config = dict(
    intermediate_size=896,
    qk_norm=True,
    attn_scale=0.125,
    bias='none',
    tie_word_embeddings=False,
    init='normal',
    schedule='wsd',
    batch_tokens=131072,
    max_steps=4231,
)
MLP neurons of a small language model. Each row is named by its layer, matrix (down: output weights) and neuron, and shows model dimensions 16-207. Each number is 500 + 50 x the weight over its row's rms, rounded and kept within 0 to 999. Numbers have three digits each. A neuron's up and down rows have the sign that makes its largest values positive.
After each neuron's rows, "fires before" lists the tokens most often just after its 100 highest values on Wikipedia text that the model never trained on. A number after a token or word is its count.

L4.down81:492553447472499509453558492543492482452502495583477601515494380427486503469505543554489596463515528460515515491537431422574475506451434469540492449496519536409442480574494586564580441596480453516496546459557392488518501515543533531617458490393443529441463490563394536558480464421507469475531593448531601553535473516498506504549463500561447521460618602514435451521575429489365520480546484559423547483434458543436497551542538529375561525433485498525513494417487619436370459535573468516492557525466506482418564548544427491466473467438456449546490406510452504444512489480465566507
fires before: "am" 19, "ic" 17, "am " 16, "st" 13, "a" 7, "a " 6

L3.down655:533467455407513480498561539501473544478465490513423579384410581444425541488537571502475531529564428500514534489582428467443436545449487498569465502433543494497519485472474480494466518491510449495532464600504495562566441542635447525567502511597518469548479534451478531528560539486522464499561502438516495550581535507346538479444497475527553583446522615578466442478473477550489507530532500556517467365528547457482540453530574590481483498483500445555479505409532554481517491453473521581512619519592501575485438479542413479475454477410449399592508546568502569462491532498522578530
fires before: "am " 43, "ch" 19, "am" 19, "ach" 4, "at" 4

L3.down390:587476546512436532549533561466447454548522498471529474478544484554475439444521431451410509553467430457545496444559521496448470510571525505557499530516487596472406526518481596491542540482547529494526512468525483431536508577503489470410490465520455523532541655393486575420429459594467543515505575620516462479476521434590483475503523456452568509534497528463445448470448536486545500505472557477448543564452502506479455551438522469515479554514432551562504537502400527572529517593456400550399457497478487505647552519494535534527462555484426525476528557546466552581455503522498486480
fires before: "| " 67, "|" 9

L3.down632:484566355466522621441479495480540476511537468465443554501499551508483544499469485575505478475392518484530515484521555462411428522592497404488463445572486526470547469526370481578398487431594490441484517524460466543524365447457496525468522482444445539522508505544552493465464430496457517518505548553542388411622583513536458530468435490496448436473506498502571531471440449509498457563602584392503457511447525585483517482415537543530535550462406441501477472471463462532499479529467515425428526415557380456489543537505510598514498483452429571516509556509506514452524440455492466544
fires before: "str" 23, "oci" 9, "st" 7, "th" 5, "l" 5, "ol" 5

L11.down643:492504450488543551501478513494570475448438545587672436493536438463471511437502437473660421520515459535503474542482530472513485567457461461427460472454526536487493612495444536479463499508418471539492443451481423503540522526498478587522478445477491470546440519476623489409435537534543555476555449458556511495551513511496610441459511468487564399531460495510406437429549538568509499516563520456493623495506539574466585495427457474473431524559498473453488594522491474525591505446485496435557529453562527410550453494430419437456515528466508398471577522446529611489515503481562544503
fires before: "s " 34, ", " 25, ". " 13, "." 6, "h" 4

L17.down556:518479428426425545436523496521447497428500434384482526487553423523461513474400468500408433444552506536493419474470477425615507487474558552440523524478492573568473572451558518493519600399537451539567545612490398515566490459456606492494457487494456441448502450464521502439483502452506575432527432594591567492599534500577591520459460423498544517493494529533480479427457504520551461431550538481456594579515545532405502496553509497477538570512449557431580528477480433495429523540475464458516524449495472427443449452451580467454514552505522515515475653467500443558438567544462464454
fires before: "s " 22, "s" 17, ", " 9, ". " 5, "ry " 4, "." 4

L3.down95:404505500531513477545529492630458491514455420478507479481421529452474499477472543406488476472544475524509448499515521416534452550501414556508475556480670512576479395553551559497416574514528551472499570429458463477481535574529446480534461401497512359586604577446602491469437504484483468510622491541470465433617499503516457489453433507520440437517486519535462526562507522592420547500570494507505575433488536508443493522492560556580481503487434550586499485448562424431571464496540444513484488528445491542554483507526559475487454533588397531498460509505492432539520543446454591525
fires before: "th " 19, "ard " 13, "00 " 10, "; " 5, "y" 5

L10.down260:502479419405494497454454545442499493580564485520520489458437541502477415414493510474538472503528494458558453544533432476468488525459449533437483534503515567510523592466568513441524485486548420538427498428515453557509521544610536618539471518450409530548507544513418498491468587601480525527498499481493467499520513400547614480475481412518526395485493544564463389518505449510538537551481538553416470547427556581486587476429470579504508522553353480478493543512464604449446453553478527463528425509504431527439469685467486469585475571446431532531473433432528501473465517587479453413
fires before: ". " 22, ", " 17, "." 9, ": " 9, "==" 8, "'" 5

L7.down83:546575566393433471503534418488532450481552551510428547509422528486558492425490413435478565482432516428468531479533514470438552472519503516565495433499518454492511365430516524479499516546527541506477475565405481479420511460565575585495459482575488447518387449442436508366414551482479487525437492544481507487456558521651476447539610516551435535524481491559502551458480507465453473626589501533533532469532516511438432530545538505568564529468446500501487443494515501516495563484548564456456561506439494531484456493524488540457525575510571618453493477528531474589480601482427473489
fires before: "is " 23, "was " 18, "has " 7, "gr" 5

L11.down674:536467531438517568536503549435502532423473477516509517482544376490398595490480489501535570496524558449574470478448560458441469513434497490461437535572545493459456598488541453436448519441536509488561554564416423489541480419494507503616589450517472513411498477540494530448508396513452590484522472482408500487554555552555539456476441504515567433521515539472494541378599406490517462396537383510534456447496552522474500508459480567499477505600401549581522566480551427577485476437493488469408480556506463477459445583481547480575592496544525442496578515506495463462479564537532471490
fires before: "s " 15, ", " 11, "s" 10, ". " 5, "b" 5, "ing" 4

L7.down330:554600452468468539526486512608529461503499502431510400451560478569571596521548536386379542456418550511495451552482444595579549582524550445479506494497477486458433489528553500620451554461554563486560467480573503466437517452420481497520506484478519454547453513508506467312468443507506545434554566513465443526530581535484587506472558496455477479430553452498558514501514545497461437577633507467563529520448578564528514469444436556504500461551489447454461461534508455548457560428500548451408397488461539453514575413567496548479556481448497457397468488523509474499526562478512424497
fires before: "t" 20, " " 10, "l" 9, "th" 8, "ther" 7

L13.down735:553435444545465540583576449497519540503518502513467468472513549524538522502461567509502539450553535487475494560520523511482472476378593458568474512502442563562445439538573591437479532526590523592491466368410445565531616538516579477554505444437526487463471371491465418436502503534534491492522456530424475472524565571571443548586491445519501481516531538568478524560456516493549619570495517480379566484485418520465543525508534492498497491492511513515508441494483538445561548428456498550524499483476613562499441470553578526461474545465523531529611471443539500549496464572516489476
fires before: "- " 32, "\n" 9, "(" 8, "The " 5, "===" 5

L7.down668:508514468512441466488421489509497503510521478530423455488516489387460517364482418463508572565495533533461523577480593491450451480513536578518478596536462506579515569513527562601514522553412550473401551548560456492517555529516517453486559562484498474430529583551476491503568488551568491505363506495457454664503493479535655481407445384367393482416459471520523503553428429471510544543456473578471512451444476513495556447523502531489522529543523485486559527455475517529476481515415396481460498607493465464488511423447534509536474466510590534448525417508426484467547532570478436500
fires before: "\n\n" 39, "\n" 13, "o" 10, "/" 8, "od" 7, "\" " 6

L4.down45:525464562434505533494561559452470551507479511503579467581425482428488344451541523505528554541464445529496572450552557439559480522471507549516504518554407565442490583422481520601433559503456451419496550526424396558522586463484423561489515527510485512527585591529536533519485464626571544528386424490521483473469558544508491448393481415524596484488488435443511437536555442445471510469502526410476468563431459563454439510468498527613532477499553535530552518399482506574477500552546431430446529419501491503523544602578441492544531460478506527526499476416516550502581476428479434527
fires before: "ity " 38, "ity" 10, "it" 6, "th" 4

L13.down854:563524430436482485458455474518569459424512462528512539360572527499460473477589521474462475453508570540476440387479470435497430540490473462505549549422472566515522459513467566488541469519531453554430489565458443542600418492497438466568654453490464520486481583533572515505464446471445523614596535517533505539500477462631631502475476572471604480483547506521479432495481532464550552575555456537588549542490574571546547527513484468474538454444459502471493460411547497459489484506570482509473530493490560463516490529450492456450499373435430555523362546458506522505504525508543443527
fires before: "a" 25, "a " 22, "an " 17, "an" 7, "ese " 4

L9.down843:492515547539471621428575573498506620469506438526436571458513413541510454463453445534518524437445480501476551481512429471553504488512522530467500430484498518486477429513469478469430508478412539537493480622599534453541514523483459469551498441500526491504547554525514587507525463525454558532569480539594461519418464477488598470488492502543538541450499526624527464432563528523411507561536499531506441584474549479498557508547494512566531476516553544568459478471498537458525539425486613460405490457435458435559486654530469488479510501540536494496577530526482531512503491440496509514
fires before: "a " 13, "a" 10, "res" 8, "t" 7, "ence " 6, "ton " 6

L7.down643:541513522495569509440533507448531499510359565468499423488444355499401530584551510414506513564515514581435437473480522393568410473447460565488440524489477477534541485565446542490508429547533476474490446500552464486502556500449535602443545452510484551443539513494597524452457477470517511457477557524440533606509551547685557543526514545482508489544527600558532465497513538551551506517540445474446474498408443488462467478463532465581483492558468501525426536496569467517406519495503486597610481464543509511448430498536440566492387538464498408438425580447478439487442483488530429437
fires before: "\n" 93, "\n\n" 7

L15.down631:525516452498517468419578422504483493487447423469530476527513547461410526476482467544534498517489519602499458564509637488570447516565497506426537528493557494548449369531509506438503474485516524426497531358551490613491554442481503427584555516504491607449447582491520522516539476449492493502543501446437384510465434479538471505427373481537521436409429518479481565440530477444447535486539460495477574487441378495509455458518465475437523602544486551513447528599524507546548510491498474509519542469455489486447445598469552487537451519514520449515600423467490625442461455366512496467
fires before: "y" 18, "y " 13, ": " 11, "s" 9

L10.down255:486498539461520417534507375557517538571466503529530548482493498536423501550517453518410423472529504483540505529408503446476474485520549468479570528539451562509555581462430478447466492425488414522511560409459537555446514501507457475576640564425502524425525436375521479540523536528488487608602594467537502500598487480554595504489474569522471454459507441403479451502445623381479602502523415472542631534499491432461438523499427473485541535582481517397575456529474537530434486481526459494456474454501488567470482527439497511549371436508472524576545439561551535505462506546528454522
fires before: "y " 18, "ic " 15, "y" 9, ": " 7, "ic" 6, ", " 5

L10.down33:486442541410470514573412520512552442551490497575481543483482614526437409410517426565600558468472458540451461439500523490530473566462460425457482544459501519532419559497532460511461443498446333485456451512508493531579511461478395557474468484478516491417513489517512570505464492529513510490577528541493434450536476507463531496457435565457520511601473488493408493495453504534549637488474453528529517504472521473450568480346415532556461523504429426523435585438521552581519467433437509437486535472470474537431474474527412495528490509512455497493528457484606600500542535541456538432
fires before: ", " 34, ". " 14, "." 10, ") " 5, ": " 5

L17.down397:535539481541600571522549453499485535506543451511588506481422490473621565440418400520567441520465481578515497567391448462422481418525423418557525678471478522437469468490585492520435574503553545498570472515516442532550591548529481502542484509557535513475581525469550464456467444549429516488633483498455429495505516517584606483488510502533475481577468486515579494543591516439474453519513483578503508489479475544492526525467500431472602590528565463556420413461493476520540450503434476526533449480487461602502468453515492517420498521461428463526509548412543496556521432511481511446
fires before: "of " 22, "and " 17, ", " 10, "\n" 8, "\n\n" 5

L3.down483:527526463508492444463522527513542526501376508441509449436537600542524521452483446474527476378436557558573544368540514411537557459521430509501568556503563497476580514505419533444500510524534533434572577531533523560546532531417533466578511481482475564506616427450499469499513398424504415519474535478527493476602500500547499447538466458538567393514586509411586467513530559553494554442463501460423457417440556519492490445437503597400537530515512468499582411475572442531495461527476541552476524439452557506504553475482534420450523565453414525537497497473480569475534495501623451566
fires before: "ic" 18, "on" 13, "a" 6, "an" 6, "u" 5, ")" 5

L13.down256:526556454486514640583413520480449493491517564507458541492483453546467450533506493555587477447446514532459464495508591415473488459495372471458419497524401473471521498514527446576415567530506441529489467428428510568491461454455464491500486427431515463486568494562492546454592509475486468486491397484595531533598517445518543500561445511530556454540523605464511496438459398524550514459522479531498540520582586518416505543497444519510550454563577505405454513597566472426521522488510566472420530573531483504433499538542448518506626545523506541516514455562512466611516537443530508510
fires before: ", " 21, ". " 12, "h " 10, "ec" 8, "ti" 5

L3.down611:496586499494462484492533460538503412535521516527495555508437608351431493505557557457599512380513503408513491540587406509507515463423410527434479493588496498464500479576467534511557450538571457486507373440603542515453406504594498564478466507427560508524531572535484578571542400411539456521491506524486553432569538568510526495482460480511524554495461572537433467496485495556488569554470482515477431475548513551513473489501552499530474485498502449474483478453431557549531507500576397469516547490550528483486485610542425466486470466478444443446548438452549569403453530490491465404
fires before: "am" 17, "am " 15, "t " 6, "o " 5, "-" 5, "tion" 4

L13.down179:538522513512514448481440580485555520537453539438412520483506595492546474393462392586575464596428480516515521497547496428463493504456475528425459501496571451581430501400502534571481482455494415623425587503449500435460484568501486521457510437467536506577532537516538549505412601591431466541477455469526541474500600520574576573494420495538477502514584475584452502469484556412494508575405480550481481528517495476537500482435431507587435496455447546444538496454521565440505494498425600565418517481527469540481461507545503531484402570492514518446565491447451512450524515534519501460
fires before: ", " 28, ". " 18, "." 11, "s" 7, "-" 4

L6.down138:509460568481509474479471467513444457486568455635511593376404563554511415509453517517560441518510541495501527562541583481488502487460543482589477548515447434567550567423609559454532491543487586490545428463479511491495486440495502512503436534492494542485426490516480580525532539455406439543470475567470474416536463523457526495579449514477504497483593494554510447513481531511529615510469498528592513497576553540539536531555446471536424493520481430518549544423539511469550538458450515509543582407500551511493523514457565579516615546590564531461501418517464474611486424559553575554
fires before: "ig" 18, "cri" 15, "su" 10, "p" 6, "uc" 4, "s" 4

L6.down472:470521465436455536504438470495451546425531461520473551444521482485475455430509564391570578491583552574475523497599562460426541474487465540509414557525481511600453522541483494428463437554523460437461495477501478504491573487462516475444531567518511442458548542519531480480581534546402497598461545510498449535563493469558565549484434512431429367464459547473439546464488536456478524624458521535351453480468557487480500549471483441544501496478545392577456552568580597524571565526541443496498432572491530489499401546511505525581462536641432506458507523469512455536460427589497472398
fires before: ", " 26, ". " 9, "." 7, "ed " 7, "s" 5, "s " 5

L3.down519:486498536503449526501511586421519649521482454460535465561478533385505385556532462495472416585560482555485526526575512581455502546486506555494458447511420525546497483389519486532457554523531469515532495459531476552554464448472469455518601593585584481501476512491546537418511577517554607499613566562581522420510565429524452423373476482496462456548635447574487478462556529523530480491412481478520499563402555619443530543499417492503548558572542569511526445462484537543457502476489522561523488469572477529493493545540467503493455471502561426504437457508477457541531500459486512464
fires before: "ity " 19, "ch " 17, "ch" 10, "ic " 9, "ic" 7, "ity" 5

L13.down359:456522491445452459529458459494442442438530526512509497530507517546510546538450559444557501529425568613558502432555500493474589492475486513430517537510460573577484514517525442462530493547415542488589497456526570492510411572470469587593477568513542510434556562527457441447511552490513614481548565369516490538577562547509521410525526513468508541505472508612458505450531567479482557572505507433595515546501545471430570369462541505521502519476499446545588522469568571552519562460416568533531466511508487516508608492509525436470479490466501439592520510606544486509465555431413501507
fires before: "an" 18, "any " 17, "e" 15, "le" 11, "os" 9, "et" 8

L10.down83:504557542462534507532528520496546497536525508483483492476494539514491476466646470569490457502457496380444536476488452462587372505439428480642547453436425547471482574535502543532550460524479441585561571458504503492512431492515395485512638543498494556563500569563606534514520496508465544484613579530469462513462498464562530435559546488488638475462552478530474548421553551576444594553618542531493513601512597529543488498565579497593487433461403437533625480454546480493508432509440470470448529517545475469540451496474449530515490583502532530496468596513443470533474549539464493500
fires before: "a" 23, "a " 20, "an " 19, "an" 9, "t " 5, "e" 5

L7.down725:559537557511514509501517456491467490476430480591447456468545530623468474453517474455460396486619552507438547506450526376444424522463587393500498559530419489480472525435501425480393553553470582599477472441548541553607528501401520390488541514559503517478565473470489489464427622444509587546560474445424535482462517484479497540494488520505560476604492554483577557546429512489464544455597568535539563521529529470428515496566530442539563383519522473504611503508552575470492572503466469444488534465437470455471474516595471524450498445439469488544488442446437438485517509540506570569
fires before: "\n\n" 49, "\n" 49

L13.down495:545500512377523481567491593516489501463423482556498539524467542469467584510556413491548504478548527511472598490534546563409403449520401434541501505521516522553526540604511508467470521534404423538545535485552424476491505534500514459528509426511525369517537571510482486483527460504473521464497470534492613419446468464599526573557568524475494433446430561450428478509505457566515513429415599469389415501547493629518433440420514458499512495568477548412475546559477609452569483479527474465492424551439404527437469552524483567581531458452490566487447543485431472561468528523533458511
fires before: "ed " 14, "ing " 13, "s" 10, "s " 7, "er " 7, "er" 7

L15.down583:520498442468444515430507485528517526658540501495465538578467574534470422396540497461529568452518438485439468415455457586581468537433442512496509457522557570466497450513572502519532344495479599507457420583423514461426492559527523543576511536530460463507587520482607457504390477542465541537492556399549475432459498417461499529612454496479491494470467550452515499534444539507510565459486459508511583486408536512392531547442522391437519466540469465460438500444452468451538487546472520451539496483450559528491531504480597491524473472580404450495472536486487500589497484545560434402
fires before: "on " 34, "on" 30

L3.down571:591483461505529509511391386552535473492481508423564544545481600466488583557455505513586392497481521471539453546464526432485515500478526465522494539447484554541480514528457480452473507550453576527461432491491476481489588545457546391512443509469576496446379420462519502478592552491457349603448480507469548395476503439505595455559573472459538484504515500464532573464416458486489536564485425501541500522528536600406490392497531490567483495457504497556480497509551599470534495427513496638548573448474531528488567477536510462503563576536453545454484453533527485600475423512486542539
fires before: "ig" 35, "cri" 19, "p" 12, "el" 11

L11.down838:492488514546499448406491523440598467601517509558522425532496529510546522383572486511446487493453495442614570474474469447445608527492459478514562513493473443550449569579476446472497502396492485545405547522494555602446489517458571444504640560468480405536519501452527477551479440506464600517486503488533532576478516522571558587424463416468484513563456502469513523510503515559498518500494488496513544568498440454385513512461520441482484492584478418606558506451409534471419427416552532408464554463463531501506504478470429539529483500553525400418558485600536445576503506424505523569
fires before: "n" 34, "n " 13, "An" 11, "e " 7, "en " 7

L4.down133:576507441522401502507604428498502511549506414424497460572535536462513434471546553551495468559533473451495500520534562488506531459519449502466523600517466434502584466505467474480459483463574466559490602502446500453463533470526434518505516459441476501453423532451443512472583520497465500402411549499495500534474551467625441548432539481566428519572484534533491558481560509490501494509480490504480470584553549466418590438470375559536509584504460449551596442446580492629511535591434460484532531476473551494584548471608625447460533443445430459576498482562456542606483479532509576478
fires before: "| " 18, "ic " 17, "e" 15, "ic" 10, "|" 8, "– " 7

L9.down350:511435509477499529532517442389504369509559416586527660523566518532376504517500528514448511520540495544525485551479466514512465503445518551496493427639420478535423528614498477487500465509508396472517458509455503504513547458465548447507527595452469410469478549489516574479524490575454466594512556419570451617454452454451539528495499520502491521553545570536564527443523495490678471521504535403408447495404543517544478483507467501533525549467578515479415418507538426441571532543500569494423546460537498452439537560498546526566482487518525539529545622550469493496531506505553447458
fires before: "ish " 20, "ing " 15, "s " 12, "ish" 7, "er " 5, "s" 4

L17.down299:479474535458414479546484460549456434395490454440622510575557461428498581539474474523604483451468475480442481495488502517463514456456476536476497522614572475497431463515527520469470602500514493463492550540548522445532415519435485488569551498512454475482512475508537485499570475567462532483454522510491450517528415539640545510478496468482495510464495605452477455554503510591538414519522524506440482617554504500490539479511468384460473532454523530462478472505477487406501637517559487484503555463424466530459604467465473554419456487445524575511519506555559516465458474485413489447
fires before: ", " 20, "s" 17, "s " 15, "al " 11, "om" 6, ". " 6

L17.down541:574411483473485524425441456550470494486549487506575484443495496444555513544528459521484459493476465538459466505527473392488456434569549602546479503548584516518398522596474526602553436448477478568487476511508506612593536600525507510584414531489472512453554493569540512517580458493489516535462497502570380568591456488506461478509566595520480437537580489522541498456432497441456512462526448424441518484598502555593583518552451521504520588582477549485527520521423557518538467553507477491486476461516482432435561379462570515449474489350417458552465460542439538425455476536478518502
fires before: ", " 26, "'" 14, "\n" 10, "." 5

L15.down854:510393475471509466519474416527588451548493474536468589543403487457580562565548455412514440490487448539525515494557518481489517589481500568473529506476622546500448482561500503434586553473529480491450502468505514468538496500432560563477572561499486493469523397526468571487420484552469445535612477587485446515551538451573547481512408439492426431526524587490458445479492496550484557481537477462568572561453519543481471443447513532446561583545428544482503555422495498553589594530460501371468484532450537456456488548517608475583494488447492585506515428476570462566437465487572478472
fires before: ", " 33, ". " 24, "." 7, "'" 5, "\n" 4

L11.down621:401458519461564526461571484445426430519444606526494416561492442567488527534532529448477476554465497539502486511471573452458512465426498535487489393506451500537469414526517518450517575399459529394571452461474502467487491552489543554538514435488512556504527543487505495478522446529527432473536530501387499543539476517649601560548533506508534470496491508559431526475399482412569437551454486488417479433497409390458522453437527468522543546470467496572493544454424559502471556512548575446565490522524509377488454460522473453480489443534489487523441592449479393446442510465478453597
fires before: "\n" 87, "\n\n" 5

L3.down278:494512554529525573459496539472565448556503543495524504487561562588554469496476487502513448533473477498582448530533469493553424360499528464473561433524581588640515397530522484473530521543520455537546462553499492474484528505484497460544656498608556526546546485467471447471498356447487416476397508492547529439552502514582631498460545466513480500473524540440438537467549495528493544562490543410461507437435539515426433529507447526514507521454542421449527415475568486462439439542508489579578503497507520522460561510437493459516585529506426444543532481519569497565486484492431451594
fires before: "ic" 19, "om " 14, "on" 13, "en" 8, "a" 7, "an" 6

L13.down791:591486471416495461459563520486429558535525564448496548557505597516484542541491440555477552487461480583465472560503436432559489524556457436476465563504473412398501509532584469510407599420481382534492403472447514512506529473568447536446482321478468497487447478508521422396472482479553575438458511565499483507489519499509515570603485506483563523538466427506527506447465471507549539488555440560580527528516515400504503555585529535426452475542497528499479564552389559562530619389532542479528470500550418435552551493538453421500534550566459492467463526390537438574537516467571518494
fires before: "k " 26, ", " 13, "-" 7, "k" 7, "; " 5, ". " 4

L6.down163:533529532475555397568476483475527578554559581499462560475522541497512505431426479496542496491556514466392354478480565386556476536483491482495469433433479462592510587504493602480472494496517487494509439527519454583521481374519637507524531488519479482535566407464482486411418504465450483557487398422466620541483583516534477498500482501449504536476558439587553508444411521517460506481548424537487494422462473428462437556550459470526530515473463452447567563495489591474426504504597546335483488486539529519502482482494494456518497437494534458530494513497463388445563560485658521443
fires before: "\n\n" 30, "\n" 24, "| " 6, "e" 5, "y " 5

L4.down94:488479508489547510482526450463508496626561527530552537460530546495416474429489464433426499514446436527503557539501454510512483441469514521475585449481450549626474474543460526429602527561477458509558588520535515594424567479516406475542449509438478504526512553400512561562491516583491519584430487492504636472527444574436557387477437518544502509481460523446445489420543529505523513528453458455480439410472632453516459523511461509548533481489542409411510526512535569492462549503529480605465513471428504470456423482485497474539523439443462542448473492447380597508482569436535447521
fires before: " " 14, "on" 13, "a" 9, "0" 8, "en" 7, "an" 6

L13.down409:490523445447527535471529479474587489520468519534512500587443478574441579454441508502531493440491578582494496516474486374522466619439475441545546506431505563451553534581487477519566557444434441493609459529509493377601579572504491486518483552563420489459531380503464540519472524460439489601480511488584537499499532495648464539497483493416524527502481506528480534486464561548462587496546542473492480569494559506506569499421468528485545430501463448488571565487499414503407536414490393537507579606481478492520470507489523472475538522520519458442498560491492499539513536623491487499
fires before: ", " 19, "ese " 15, "| " 13, "an" 11, ". " 7, "." 5

L10.down517:546407528513575532462562461480556448493452531499493533485541443531524543482571503460574655553491513543506485423434525534437542505528516464481496562476531526476444550430565409540512438525506576492565518516464430488542474550458485551546465527494448561599468564463538480535507481494477459627597540480437465463429482442471559507560496454468534564442405534439540443463478554468458446562586526432577534500540502490489521470496536476551415491490523458530479461428453463366544456505501468507444510515506469574373438530420623542511551363527515513595590543574482489550462522502536447446
fires before: "or" 25, "a " 13, "on " 8, "a" 7, "ian " 7, "s" 5

L10.down733:519615487572509457477535534552552586484543531500465451463506479515589477474439464552461443536496532480370485498594542589457547463557483390540516521546477578503489537413480450508481572511523600443532596454441462541629591473550553479492468483581435537523450534486589434435471462563437565525595505522580463470516467498503468502518451571458513468561469532586459499524421474456544509581468461508417530533517465492495588436433488576637563483447545556504535617486468525514541456533535470548475482478505531466542446518575399541472554443517456540589467530510476494496523561506552519554
fires before: "| " 28, "been " 7, "a " 7, "ro" 5, "|" 5, "in" 5

L4.down441:519490499472448436567590514533548557492574462522527533568484504421462528463630528343442401481516518524438522522471543484433436508473413515490523433437467509546461366434593554542484495522565524494496502555526496567440530508463511475565463409416503427529567503447422508395502418435502464468574456503503528548532576528452511561489503546468531404446478499529494510475491499492475499448538501531591536537503496420486599342442576527477544553551476516579501491500557489502535466513491492492496552522536523428462606531585523473454411432483477534415577615510511504487529411523469549494
fires before: "th " 24, "ag" 17, "y " 16, "y" 7, "ard " 7

L7.down693:536483521510500556477466453550534522501466452577474444530535576411500489506554468491584389429526406599538524493471523489490521476537579510525513518503495585572514451541512509558503538602587485414403499512525467516514553463530498477541558493582473507486488571648425514492634430491503584485490512553466439573479433509482508496446494562576522472480468472518580422531446476436513612525448471436480438622494494447604481406590437535501499570570378557577583463424420523523566548529474557507501553568470455544501460529587542514526490499506459445439522442439459469576551517613539483538
fires before: "\n" 18, ", " 10, "\n\n" 9, "ed " 6, ". " 5, "o " 5

L6.down706:465507527363523489557528414450396411468561472434525622423472432483499529487475533489538483497493451543518532465618438541547511525437574505466516576495570538495492495527479517526483518421497561451457506540568468552568604471574473512508414442607518559395477468554484440464483476490459533476566458561567485540510436579550578505506525478460509561515423483585543418466442508471455513524590535592471465608512488437478508475515518487512516443557565522463466511439522459496374518479480565444482503517442460512481474498449436445514486490488413429491399487522507533541449504545428604483
fires before: "n" 17, "es " 12, "a " 7, "on" 7, "ia " 5, "a" 4

L9.down592:474525547513599482563479528497588521474574566536416409510527431542468332491531503540529438515413487445550516528532473451460464410598536486407532445490464468549495495491409476476559513464475511568417473505471438524544484490471530539548592512551513432507517489464460509386480458526547531427483469522457480484459453517572521453529549515461577414395401452468500534463514470441503431593504479592525454522525553441513615518434572536465563492456492444487481566551505481511430479430530520528436567423511498527484539372479363506519555528500522429512557541531464509468481452584421498488
fires before: "e " 36, "ay" 7, "n" 6, "C" 5, "en" 4

L15.down569:536396441584503532584476463445495490560503479482500505455454384506488422527431476465598413449547447456503561470569509489535511405545519494537622494473469476462554525488565403403508515562553546516532508484629541485495509442551530511526487480557517487548524599510544441445594505461431574453448415463486550599480491582449580573438581616432547509523551512473496513450510516524509418526514498539477530515478532568448475545553509455520483510471540518507407465529512540496515644473480649442523517512527449457458469520512585508417512433496485485489523481475514500556473477518450565553
fires before: "t" 12, "h" 10, "ton " 10, "d " 7, "d" 7, "t " 5

L13.down172:494482488426554530486488389568509595481528494546570420486524416438603506489438485419557514465570465500489531481555522484342516505477476445433447484432607570474381521476574463383509509532425529418496564460547457441514475466449439578550499499514429511583479567527503484563430525655468526563495510518440423459530534553545613466480448524593467469533430518534532527520604451523586440522466515568582522467496470461487473447518435519458518511467446514494508517525523560430506533554482457502562522519503498523466470502473525452382564553483497525549629483486492413517495471455500464507
fires before: ", " 18, ". " 13, "\n" 10, ": " 6, "s" 5, ") " 4

L17.down726:477470432473502617415544511449492492457437477517437461527568473513442520427421634438470479417531419444532444503487539463494552503429494492451484457524497529481499591497492429490555491535496427423565500572577557512518468436548503471479482581460442440477440494448543496471433533576437430488549535355500543545579522431533517534528467507415367430398517489594505559508471497455515479463494525458511508484387552455527502507502426512388462538505543498434496512480470549549486478448482510441627503452461365502496490481538515449513381498464468460488525521490554471459402472573436590466
fires before: ", " 22, "t " 12, ". " 8, "\" " 5, "ar " 5, "ti" 5

L11.down789:406459450411481565538499500515522495537542538566514516535556585464526543482568508444464390445580485436471607486539610494494473518512539543527483568496532493524514522494510468490478540579500498537491432588462535430423554499514540333443506494492520468509446545486598545454433456532455588494550417440507512551452444422462465549518466514439441546459507547556509469416448453469442516569520471527392504396546561456501541548481482501459504470552557543547457478584469478465610490454480475429527529561496483412517467596524494472466456450508518534466614506454554467501484507456461409476
fires before: ", " 38, ". " 15, "." 7, "bur" 4, "el" 4

L13.down815:531474606447498508543585517488477442462529474494561478513479460590507472440512466477400536489465516527399595488571543530529429524414499527596477591447493471535508629484566395545538544478441501469541398453538502536570506425502473535516456564522431442439447445439572432403532524506456461474541550487549517457572532478605596483513483508473461506539490496443481520536502513476494600415541425539560469502438507534497436506582489535493466499548390466533433429463463453438526524438500505426545399515508458429462470457502563544529445497483537568525449504464459465632520436482453479454
fires before: "ig" 26, "p" 11, "ear" 11, "cri" 8, "ul" 4

L6.down261:528424505492471460485564461549527470504416420489467475552543571450480485529578577524556470564501508527577547482494504443471545629518524504519548464483458496492609556537545494519440523504507452482404470457511519484587625583518575502545529508461522541460506574472486459559470563565506572536549654529517466545448507584606471468494479553504550511471506518475516454503551534516419568525463529513540514516582528473501561510372505468436461547584455457462550520543454467595575508540591475502488521525540615489481458650609496552499466513503430484564524480552485558510541523491463489545
fires before: ", " 23, ". " 10, "ish " 10, "\n\n" 8, "\n" 7

L3.down671:499547518587478560513490405495588466491564564411513462568471568559482516500462489508503498670486574461485497523505439476424447472466439446481496452425509528504518482522559520491432492524584510441592550485422428541551483460494412474542395513608492516501512535542524421533504544530497508526503495444442422535500496438560474448534519498511441515476551512483471489478486458555465471464430484549490475600494529487548597442485494526381551491520499408522387397437502449540475470554567518481545495483525521495537398413635624486537476452532489547513636552447517519554518469499535489450
fires before: "e" 14, "\n" 13, "er " 12, "ic " 10, "l" 6